python train.py --n_layer=10 --head_dim=64 --vocab_size=16384 --norm="rmsnorm" --qk_norm=false --bias="none" --init_std_qkv=0.024 --init_std_o=0.00537 --decay_fraction=0.263 --final_lr_fraction=0.0 --batch_tokens=131072 --seq_len=1024 --doc_mask=false --train_tokens=572500000 --dataset="wikipedia_en"
MLP neurons of a small language model. Each row is named by its layer, matrix (gate and up: input weights) and neuron, and shows model dimensions 48-239. Each number is 500 + 50 x the weight over its row's rms, rounded and kept within 0 to 999. Numbers have three digits each. A neuron's up and down rows have the sign that makes its largest values positive.
A block is one neuron, or neurons of one layer that tend to fire together. Before each block is what it responds to, as a language model described it from the Wikipedia text at the highest values.

Responds to: A capital S opening a word the tokenizer splits into pieces, often a name or table cell, e.g. Sanskrit, Silt, Sustainment; weaker on hyphens and other capitals.
L4.gate9:457459495473423509429493462486427480457496416455570562482519458579534438569513483477554515472544513499543512502549454555556410512489580490593492593414498478443449478521513576567484499560478473384472518487481534532475482471519501571520545508541438439440514451433405501510467507399525525497589483511556489479637523393477480450485404537472495587523510522517454442503442539487483550593438493527551469483518365451525597485541445601437477474477547560478459476495497533504508497459492516516553499363537586548497569552434501528486477536558521524529528456539528451501485497420439486528
L4.up9:438482549544506477495503506430568504504469507508395586506507508489508446453539461549517565436528538509522450492519398526519493503383433498499560497560438523479469485470493549460597614480537486473451565477468510569434492530396546489508469544492460511566395438498410476550550590408461468510473522454531508392520505412468456471399507456450540464601434531429597494557503472494479593585504473447505486565450493690464527501526435538481472558440501479445551540547596535432502479558507525527501474570453445516552458476511457562490487483502477483587462505501517408424513565502544495527
L4.gate420:512453436542433423480468544586500542548468483462418539519538536503558509461549459504460608488590495483515447529523509556448539419539518490583478456508490559550464417428429552553497503505462509461424569544494607524486504474509471441484530455448458535473488530489400512438413528433568508516571492502527467483517572400510564479541432483484473457461556499500479499588559501536517604475418530372562497499439570513459497465515545561475448467513559448599463478514606457564527477467497558499515444488573530556586474440487479470474522471462449535501553513544386576585537448453376499505
L4.up420:478524450463438451500486594473455621569379513532565480479556524545538524526581468499599623581559527487516486503574561564497570431499434479567678511560462576524393432422433455483464526447412560492387552543512506454532537454509562538488419436457493487382425506500472479419480462447567516544491610480537539471505489532501477515509431455551435482537542543547512573552536579462545539419458481412484427526474625500411518467517547534531449525566529544571492501511550534517510551544463562510447532470493439522553556441457508478453547498463432578466469559558515472428495543537489478518
L4.gate584:424514464556538564562437502529528521443521529493476485493505492520549484524488542612534462439585472458435471419540480559550573437556440531467524469598479577623489543450564503423545477540437581504545479383465461513462588515470552599406562430542495517459510521533460541499511508511491449375502490557393529544509524480469578381604443530478414544463574592532521515527526440616548520481535493502524420468423547487427374440559569521445407433499516468565513428421527467539491441567469539498471504486491467586429473501532448582524555441508499509495457573470545508504519477524552410575
L4.up584:548555438489555550413534545537462519516523518511515511578603486545530497465533577430480532477481518503537576502468518486498478449475542452474507412489427504423516571488521508551540431491513475510510489552541420515433504487585452612448470504529538536492558502631490465486576559456465544449486467544492513469463428600616461405529472463506548476541456460584542591444524596482563537538511514490540518505471542498524501460389500489586574460557431532480606404616518468520538473470542474496490602569501505596491452379589483504432503449516501572445554484517504435477358540562513485546
L4.gate634:562507479429531443564401538539473530481404451589573558590466535500463538565524508452447493509529462573525469496544501566554478530473537538459506452532456518510577406528480514450443429521510442561428498467524530510562476513533491430502579535460493459435471465447553533448495491440530497562510525519605559514488539480541391530502513529551370518450505546589497489496549533594452464479593538526458430481466479575569518490423460580443465468483602458499541464550509548592596483513412465512420549478473568494584488458518520532499525495535376480449445438504421456417491472579435536518
L4.up634:574549459438597563432396472521536502554515492487502397553523582453517495524563493476486448450568491576446549472541464521402556530511490559436487478492475456456531399521468508433453487523495543502507486532496569492531455559397481497475533597513513529473442486441485533573418393444515478477466457514512500510461580489502441507505481468526448443399507564565462523453555473509513519515507461495414401500421408576520486586541517508457446453521598460472497556569482465478555466565566492441431566402590495548581454485563448554430489545472550503467491562556363506504541532490577545465
L4.gate688:519473597529540437442495456544475499553556555486503530484468471489500523497499485521525557528525535508497493500461484496469530576456525558626470445458462557583480482472505474466514482454603509524577494509518528478502490540412467498525469507503455523464529502399538540609500543472442500536551576446555582569561476461503486479558572497581478608506484531551574489496443494548473544438452449494536529548515477486471530552644481422565442496435502443541409498463423581505510578562474471467542535530446454551545512521478534492547533530509487535559395472493465548438567613401403491429
L4.up688:475505526571544502523530446503486437537587533496512554464478474411525448489517450517406481474492446466559526411530459524547542502495503525503476527585495468519428488570517462472480535482484526491521509564556548509501516577558544528513512471444485566549528412566542448575443527511516445475442574487567487583512572451470522525448404481503497515457543495443506566493629501551503443466551521455516480465578481502491606485510440563437474509504394514481396519486515489505523482503374544526427539507515531546480510553556493517542429510527503508467456532488524545477505508449589577471
L4.gate954:493562367474428432533546443467483611421508491458481484560489539562467499534458392564500586477561578472584488521611525533502388514582482425498580493566456470481487500517473487460543508611477612439388541440615501452512432535463548510545482469405536611570459490508468526424534469546578470631498581433544537486548466494450479478544441495498480492574465475542488476485463540542502517481399539562493532566588464562512471426510475502527522536451484511494522493544534479549467465388547543561489427446491533474480447499587521541463479530476502568517546516519502518534540422505421528499
L4.up954:414497551528497446560560525463506483494535549466519524555603543560454446529425530524569481578559580454505530537541550470415461445585440526458548523517539456495508494488368476540600426567485494490541561549419531535507531531393458570482493448476527529462463475453501509435428490452479497502627454478545484602435426428462485454400493529513501478518555609528488487555497504552535535416421422488464447544432563531523477506393440482503506526505588548489609466516516564509578467492489489465541543465479455551524451540483581630604571579515498444497487439558500521487516485434398485479
L4.gate1201:517586535458537500447541479580435534535500549527547540447537411519346547544548519486533466494511492482410563472501492565517517511514475562609564520694486513529420429530476536544540583545460540527524502451504533495460523507485517537529554538545505434567534585574476569538541490501517385476437532484523490500525513426443508509519513516469541471453560485511508524534487504554474497605505485517556465406447411532630532473537473449445487415585471438586598526469534491476581551556493390553429435456557515497422486531479451567551559444541473485479528486522487556535456559488504431496
L4.up1201:558391480434550567541509519525505576493453488388528552497513579507487454519551585467517539558483462596526530523539450483475435491490506532533467425528468561522461386471468516464411584551498559441538544518480527574531484467517502516465458505473524537597518405568460565502413472505511533550431525451561548523460392550499502560501450524498545472495456527493452443492520523532508480498567501524443491434548471489580381533494467508502447455568493516471398481583500466509532486475553427468499516444449610414494425527434506495598537495484484516416446436525469655510472501568528478424
L4.gate1275:461471466432547486546456517504490499413457484451587551466512452487504501479502449464564414503470505452431577479441547433518555438485513504492495468517414504495525529447513561475525374476495486534516417514543437488476572611548427569527467479562519487549514423523380463437482525543596518461584481567478446481539432515484537476570555469449368531438560550459498488456473566497572505514530443425421550561508447431491500452498516419431491502446554424541536432527441458474441581526408525528519540493533619549549450446508458434509477557457557490498510546517455436473493544519532437444
L4.up1275:452583553532430493542491498513497492477525546476474569489447550525452488466512476438486436510442546437494520382586464454459572545487478509499447503470483476531519468516463468441479428461525446497594580509415570480528578519365528451484488602462577498462498444400542465528485459498502521477542486526538459513480492396437545406442416538580439521543590443482423377441521469487549485522481532627547534535508509478556543470521583490476455516443415491423533591551399394460396506516454519484488564459479549511483477558493466438599372546485540505590436435498432418563552457502532556450

Responds to: Fires on function words that join a noun or verb to a following phrase, mostly of and as, including inside song and book titles: "Story of", "as a starter", "Like That", "about these".
L6.gate632:480463506499514577545483536469444534554530505466487531502563419631487424500583497468574571522592506475416479426460561432495438471554484449484428464431434518452571509532430524498514490504459597504522439426543482497544572495534487459429462610436494474500505484562512478567560513523532548557554575493439490522417535505482509450583488500488532543483460508532462467507501449527555522535505493440565403431509491415522525476508560523480438548576538461534456550466507466635445538546479559486379514498548494474489485436471581503455569544624452520547543508551525468548558440424571490446
L6.up632:624542525446431560502480481446395496521532566424468442563545449562510461405517544494556504459506488507437459469586531479481475508534525390551548536556495562496578464438461547497494510499500468549438396521460414450487480521611448486522476505566526477524456572561392484583559428436376455384541591506429399544457520549553482456485426564424437560506473405563432463518563480548468522478505511458500470460495360471596469526556488472515542445573421567550512494447446515509500479474515493545435493523507446472431517412504526553452508522445499522516490526464515471452407537494497504487

Responds to: First subword piece of a word split into several tokens, often an S/s right after a slash, hyphen, quote or dash (/Skill, self-sustainment, "Sitting"), plus name starts and table cells.
L6.gate840:621555498522552471548475469496473491446555493472400493508440514470492583412506500451453434617503554544494469520468543472552497532489467491534549440519468448478449502537511551427392534379394332464510535408517478595537520463452590567450447498384485465414432494584492555527577470557498402575523476511445438539460536556546484561469484480532456517532526543504461525508511495500565490496568388474499487537444474457598537576509440457471482543525525492457530504578525608455464523555484560457460486612486448463568536407506532558467470505495509570484504417486508461547525474418492476547
L6.up840:433449528526475456563513536449545567464477461485472476613478561382542558556544536546495453504474434439497509501459558442387560495492456542427468441508538481575462455510497485489573439430497375533454583488428516476491459518477498460474543592503476578351418455469528629532547415426431516426426542424452473497486503446508419522568528535524580468473508476550523460494485562583614438540502465465553444570488458552537483587512479508400491520514556452476524552485392554468487501532441469545490608526510500443536572503541510515587491481505465473571506576488497516590593538455535492488

Responds to: Fires on the token "as" or "As" in any role ("As of", "as part of", "saved as", "as well"), including As- word starts like Asia, Ascent, Aspen, Ascension; weaker on became, appointed.
L3.gate185:526415491494481548447442483569579447575481526482417493564513449503509453436460598521634523507484603483450523471463421515448517511461403428471558530586509507426501462489437417539527482486548424545619508520543467505416533419503407485514573452551529469486493502460445430462415491470447569495499522503513482647481542519500534457571509494530504496552478518504505535470527446466523536501446488477468454418491467559574494471587426539500563444525525595460463429590474510501453512451483584499560534415521407588429429467509559513473484561473502455508471618475445548479520523405393510483
L3.up185:621592554433469519487509484469556444453504483435519523475435493546537585507469615438457518529474522542517489475560550474462520525550561465448475429474532439558484411477549591479505353529479517567466505469504498482490570447519455581459568491511521532542547478478512541545515597590576460422518538445515433565557516573493557505509481558537553484572498593427530525475469494515444531464573536544438586462535415488455469595390552430459468523500484480484440530410518534548462494472438520440524534455472539506454486492566530546414408559480537475496613449457479492592552423506442453428
L3.gate296:449423454510531500478577596541635479541475443584474544526587590484432512537535539541442530552532494518532529515530513456469445445490542447637512509465504485435542579455468496447450496505587574489483512498528491545410605505479490502562454541390457476506492463544450527504467497460474500484518526532513416506470500660545526461522525538455511445539560561523499495495516476551532507484564453440493444504604435500524517432501538469490409496492586488449454463448617481621443517571484533594581467469539414495492485482458490479559537487592522487501540416518462464549571497541518562560
L3.up296:544433585469469519479499519469437454475566484510491454529532548503440474517562538350506515529504571556512515589547467557475425522511503517499501450421555469555579414384478571491399422484453541607506478476487507506459612493495469380517423429424534496592543431438522453594498521434558459541454497525507452453536488498395537516556492479487472557443499530432496481492507463646502487511501424504439417463599500501526567437475482568545525542576611537483409441505447422509505439492482495513489508389557528454529487509607549573477530516472423483463530439457520501519476438488566471472
L3.gate329:570493468481577461477415551482447516607563458520488453541530521488483464528524572375478515602503472501526547581481541351483510542485503480457551533538481406540547455474493560528530453523510521542455471498475393411466550498566494518500571515453438418578472490487518512482500466589534477438464464610556472550518495519503488535481489529476513552510523548442512452560444507411523452493507530482503493536516508475467592479582461554457406498548510559452354490481541533463605501564548571666484496510505541499472507450486541534500589453496478574520602447485536506447494544510386516504
L3.up329:528463488447497443581486477571537540544427560527504505511497555449630467462504520543561490504513505467633519507602568471431500477539634461480544481545597556400441526538506486459554472516489490543455458530530392571508430480558524522473467540479543485522410445399478444407602530437397402529489482547507497427589482531545436505519433432476520487471498485543533537396504593514571610518510494422565430598463507435440523527491550541462492540578501511520514560479503430489560502478530558482433495451510433520485510475500503426532445456525531497576500582425361534499519538498503479486
L3.gate355:510452465469503473510509535566524546449380550542463445548413492500492461463481428477460408496443485426461473554570561533471472504495480490491557464437502531541500421553519461510516443486497486485478477467459439376473507512449432514559569484465389520527434438514447494547492494469473575420565555577559498529502491510571481524545441480529470521543445495481523462485512599538508475467529462559509464487481441412469644473558516554433599543523537422446452462477417532628494514431483528538529464532597538508450568455493501496553459455378523553525571447478413462510566514480543449584
L3.up355:531474478431479460444451513499483559564449476558515502472454513478381467501571450503567485570533455499489520461595544544496472474461562538532476453507528473545447489472551486491569474490476434487395402496439512600551420407528478425464554544541461515407536488538542517553584549495539478478524540513517588527507553492463449454571380457456467526513510516458550491414599561551502535550515508506531467543522561483484560487496451482482523453573500444465490501487612429507427467377481465537413520517431501477525404489531504584494487376535521509425537487510554437444486524553552512592
L3.gate404:558445447486470505526516541470447528547497465509471469444509601576417517560544572599504452498543461554520421476427479494575537490540525418533587539547483529548497561533556497552471493452482513421510542472539528384509556618509444500546553417379486526483450462467443503443531542490565504428509592563496524540542468579518492496584499529549485474486582491468562574502499529505449576491621530547448490582523461535498454413440515544477455459519514442530444511540561473483534439451547521512417510527487571476428507522490518528531544528541565538418573491465509423571548519531479490486
L3.up404:508563512479594411455510514512414488454549466519447432570455514466512529546506508452542474431533465423462410516481578429479515522517534560482483507378514507568531412499541507498480479588438469499534518568519485434470467469492507504445560436410509504531595485575522392611502464459403453446486513497505525514417466600548438547464420504484609528604501535583448503470522608573503469590555556455529428539411380427521462476405487516418447565526500583464456434571498450516572474444507489502495552478520492489456432551427541584430502525517444592500559572523520530520516409510578437420
L3.gate1198:497452574500481476554577483523430432503485603503511496453497414480542560469493504460466472539565484610447532479528483478541516535439526507486532506429539473486535409457497494558490502486552483464506563581452455526509540427510585543533493438492490525397568450566557505455449458486520520455440554558439519462530471596524524404466525468583522412520450575509481494510458514528554455607628511550545406455511618506459470428440561484432367457495575537531452454508480501513403462554432525501447444512492498437549579489474437496454549492506464471469460465407579567484502498532526489441
L3.up1198:563520458533496433465599560534445507613484425501584482517535501446509530509528467392513443520481557518554577548529468458540433521518493518584452512439469466527558459553462499518492528362581610524506487542581491523470534487595497562546523388380534418513455479610489503430493477400424581518532444503451526551595467434482480545541494513436499514579463523521478483461571492436500481505499526521517577554531477477554407395576567440575399560493431409456541491522494405527535546538498560481466557522475543470453526557540463420541415506535520438579484410540522509472428503471513518472
L3.gate1204:457471549435489423514468483475468494567400487513449467498476425515431581503505561493418544465579538477457431440521537500486586455555463501544502508468517582566556478477445502413536503523459480512508526567486497546415601505522480514462446523472475505507556505547430534498474516508493503449473504541545489464396570495577442520558543572506545508601479479604492561466501538517448561445460518482603522433485483525516598496435513552431447509595505522507509421526501446499471476512506626488549601458394460517512469330541471482496471443559461496459549421411464499495464494466517521539
L3.up1204:504464508525509386446485580497511474477472389477414538542475486467512500474589484523461495496510471547494521477510530426473493450472547587453540439465490532530487471427496594510571455550500522475527472519440474506564453530421368504426508465472530506500370534500528451475510544514510507402462464533481567449401556589553515505447586523538552558457436378451542551502502543496461454541423504490582481522556429581512519480530538518502501491455554530434600545493530408471546524457565544434583469458478448505468517547476545582453590465531450438467608570465414562504451584461437494556
L3.gate1377:601519525484567507508611506569565459484446537515456410513567477503607507546549598486486585410471415573520515416476481426415552599491440537421531546539500413527576593409477467608569436516529593471568538448511505452501512492532495573493499492534484443508493473466428559501547499580499488471484498557569523467431555542473518534509572531510511515444578464561513595518459433487553464480448499534600431430542529458553489506548516465453523516497565499484523444522489567556477417553498502534398459567592507357571484503516550431496549468552470536583619480521431504497577387472491465510
L3.up1377:463452485516584416467568529450566480537512488485464521493504411472524560506510598574457559479511472464606514461508583438417456520521547467480499545471555455470530450491474562551577513417576507547503567489448464480522595467439431504573538569407536452578458561455563573405475540533481467403482552520532460590435502417442513459533527557592575453467494562491460636505557464577579431490528574603401507612471413545520497498584552429529498509444463430483497478472427484530496455508418527549472513519560451417478502457524502530438507504430466464433559514400488515484497516568493473453

Responds to: Fires on a capital first-letter fragment, mostly S, also C, Al, Z, that opens a split proper name, e.g. Snyder, Siberia, Coca-Cola, Al-Qaida.
L3.gate7:449623371497586447460505484495409513557468462518547478450583575472567413493539580527506457407458541454403491571479568488514459520559533512448457441523524511546475490505501460474534494539441608502538466551591452510467517582546464380459559484449549526465454545465450593464519485549424475391500606502502467494494452473604499484531502502524500538550494540483495458513454485492495597453564490441506515528411531588523581454588568462477544529558533558482494500483507490522524491511496522450442580480444609555459618510494532487483513540456530524515448603522457530545464483506596501518
L3.up7:532501537486511530545473452549444634554461477519543428465513493534623482454480590456464427574603503479487507583487560529509595612420517582404572517492567482453481448543362461402519549464512466465436512466437494501481489396489507503478444609538504553629526464474553473550521334480465576477467528533476568447528539451575471472583485501551475478488508404557447450437548494477501498427433414453506473502590503540441421548511481540485545504385478503489529438598458481565520543465466596513459465520541569502535423492514478487529551496566509536458541502513411549417461513483488512532
L3.gate30:574536453522460445505413456527485511549489439542542571497502540515492485558538612602425501500468545477551497508603531579529495437492524467470470444543431557529586492493573567465560499591393501388408509388564490514510450446428455563487518589394572527404437417517492464492542559504535510494432510520515539592487435417582574483582467494556533445450496483518579528540516456535418615521508571523427465467498461526477491468501500441465519434498507515483399509540501542474525426461495474447588468479473535464493504451579511490530424455468439477548428560558559486532483598486412476507
L3.up30:507492509496537486537453541508467519659472444548507487507383488540440431572532472525376538528479511500532504530603515526578360459500473523613505496494393479512474354496406478584405535510463529471404494583545574480466482502387572440577422521404576494453558454536512428460538415363486470478570447531458504416462485416595498524496471409528538518454542491549503449493456570407469520541436519478515338570500481550526467508519500484538493531526465465513516528523465523478584440537463478456542539527490461488503528476503538470479543506484476542469492558499477470475498520527498544494
L3.gate124:463513444552432452534427502565489499491466450514524449518490560478541491521429440518475523522537494483562509504590491454494434481520416467479542445539479500546463553502468451448551519511555454494444488543495463580506480544449588424497467473442405581568504499500479460462488482432452484531549532445408525392522457414399484507435507507498544587486493532462481507504553470516537510405547681440497454517513462551500474579471503599427384583491467537476535453505494631430468393512513438615574533615477551468486495487552370539506486510475379488476390477520483408465461490437409477517
L3.up124:466583433521511485534539491503485496415622499488429517558491509457519462589427528545518566470503479537446628524563471560550489477517519520487595481509496407441574481458531541496499538515465492428503534543558486468552470421481517583453472507433458534463531508541544411540475434522437593615447507505554547580528458479523437496394456506412534529542520512541543484519601401583504574504557536407483448527509460358443514522479564488507504480512534409484470458512569506411535485536479424512481538431519460477483533476528421529515489554546487487511416428552545441578540511499456569538
L3.gate286:506535501533565525566572600520521457490447565521471604453522537531406520540456479454456476614496560438461566502525452603474553503565572417487462574536470516522491507502598421466482551471386606481572528471487465568459561500541535517468515478404476551507465594471468564522590534455617492486537438446461494524471570435587536505532530503418494516517542425491391549476509516482526464527517530417439456433434551545540514470543608547522492481451509443490525487516428461491490565485427507486393508480460520431454372488525427530581547584525472362605464412489531444440502510455533458491
L3.up286:547486431421462452621422538482468554432447486479476442476538557475523557435516458417444589519508496455548521460507551494485567489481440521544518463563469495535599462455512502532529563426481574554506502446564542464512507427530393505583503489518446552494442504500445545483500409516437495528459483470562492518406469626496471502501632488548442567526517555466559460503494490532529574491496486505587508575620387513448449464617454565532572533534519516427543446493520568551498566559516458489467459448462459508520491493626514490566587464471433496473490458464384467488441542566443492453
L3.gate393:537444477551561413505548416470546521527515418464502560548498584557488541557477449518413557498442488493498512536458571596479405460527533499546453428469478554418515448586499478424500444481540561435505441481419468451595481475596560592505483561467474489491457593434453566477503528478400436426542476490535448574525548475502495531559645516424436557529572470557446450615569574509525553535426534553453479553557490495503504442517568579494475494576410478494547461467511445529494488531429496431538455428529507533493451579445591438512471560511592479480507416540458514573454574556502459436
L3.up393:587517506479459483564472428520402569476565445389467534476425557547506469581595564555428506495501465546515498463524500536487556325527562549635568515550534478449490470518419489447500548410521527406454542483613496401484508465486496512511397529450497547448532560405523577480473502513543488421452529359520510512588561486525461461474588474383493515469513477467375538512550520461541534401488479478453402436510478518497513453562558464466462467543561565520433414566502455522489498501611443609594474534521449484503443469434502583483495550448550564541501528522509501522549487481471465473
L3.gate435:492518458521469398412516492490402553572533463473453468473550565504498473469593483524482459488473559427588524449452523524485559455418526526567510474367534445469406519501493462558513464421423530525496533533549458493473433524495514558517519467563497506466486489560490450509534504444399406534560657487451466460571437550502478440488523491497480556485496413456539535495503519477556542501404445453478490564575540440471485614586505474582546586511446539432500528608421389429384435455510537564573512512568487476484550471441537464539491526494527558576587544564449521532439457409470505551
L3.up435:504459428495477446530452467529492528581526511536543456572486545490508576541551418487464428492536579429452494477468542576503529479499540416499464547504460531468456573433570476610589482460521480499538524454550469462537448488496478531492516456552467455555474535413572486555602476452511572637527556502568469541509466473520550529548569416531486516507405566520523539516497510465475600476511448497474548479493525501526546494480486415455495497531482477555472524532420557497572523478433571441473528521527605478471343466517522512504541506538477448526453531521558486534480439475486496438
L3.gate685:523516514486515573499475475483527518565568498455526517474422451439438446533476426420444475537476525468553496506419455561599588493476489508557516438455522559506457440463507489474515455476523536525685435546465426468523437531517530494502463499509536539371436471448557553511489468489507432524547499501479519517453421486502411483483520455477567520481509517449433441611644479501484470481506524431519489510468454617533599545549552513468544583511472572462455423419549479413475438459491556451506449433504477601475505469531503513532486508576569600471484461536582445504535483516533439528
L3.up685:529612455460508501459470558564530488445496460417497543552542562524521503421402546503571474441504481564552560500526503466532485456557668534501499494479522495485429467472605504580486510453494506452499532574531443520460447535487558565387448520512492533530514518380551584472492484474477516497600525470538603503493531467515573504536479446505536394427487502481435490466497455482532467428460462492526531631498461481519555496599470522502565450511502566487466442510530524459582538530458399555536531360565452502450510541477529475469484567478626597521466471541442455474553505552413536603
L3.gate1503:481435487445492533530546438474492553519532434542452531528601524485440470531547478611462497555530551477458494507510440594456526488500522544395525445540408517509486431422419429582499530533492520577528472530456617418519565502499480420477492473467551518464523435512415572522590506434404541478526501552480524553529600536584571434467516468539533601579479533573520576533440466433456447498648554402486436408474494555538550448514522499493397547533444460579553493498569506515571491518509457464380553526431515510457522495491464434531527587460500544543523431524410490475529523458479580430
L3.up1503:553439453461524464471508490495490481555532543489381474527521527452561576560501468511547517382496564484623460544494501477519473480485476527459457418513467573516500422503504400442529539559503621493495575462542453601441448524540493506498468386522432516457524502602387457448465472551519486487563512528557424514497481519592503472522484504494358539562540546554496464544567460527434535424493466444531466498585534535488389478507513443545468534565607503529478536455577485536527534523425493547492551421521421449527565493491394578558480524522520525554488483491458506483580439530512429449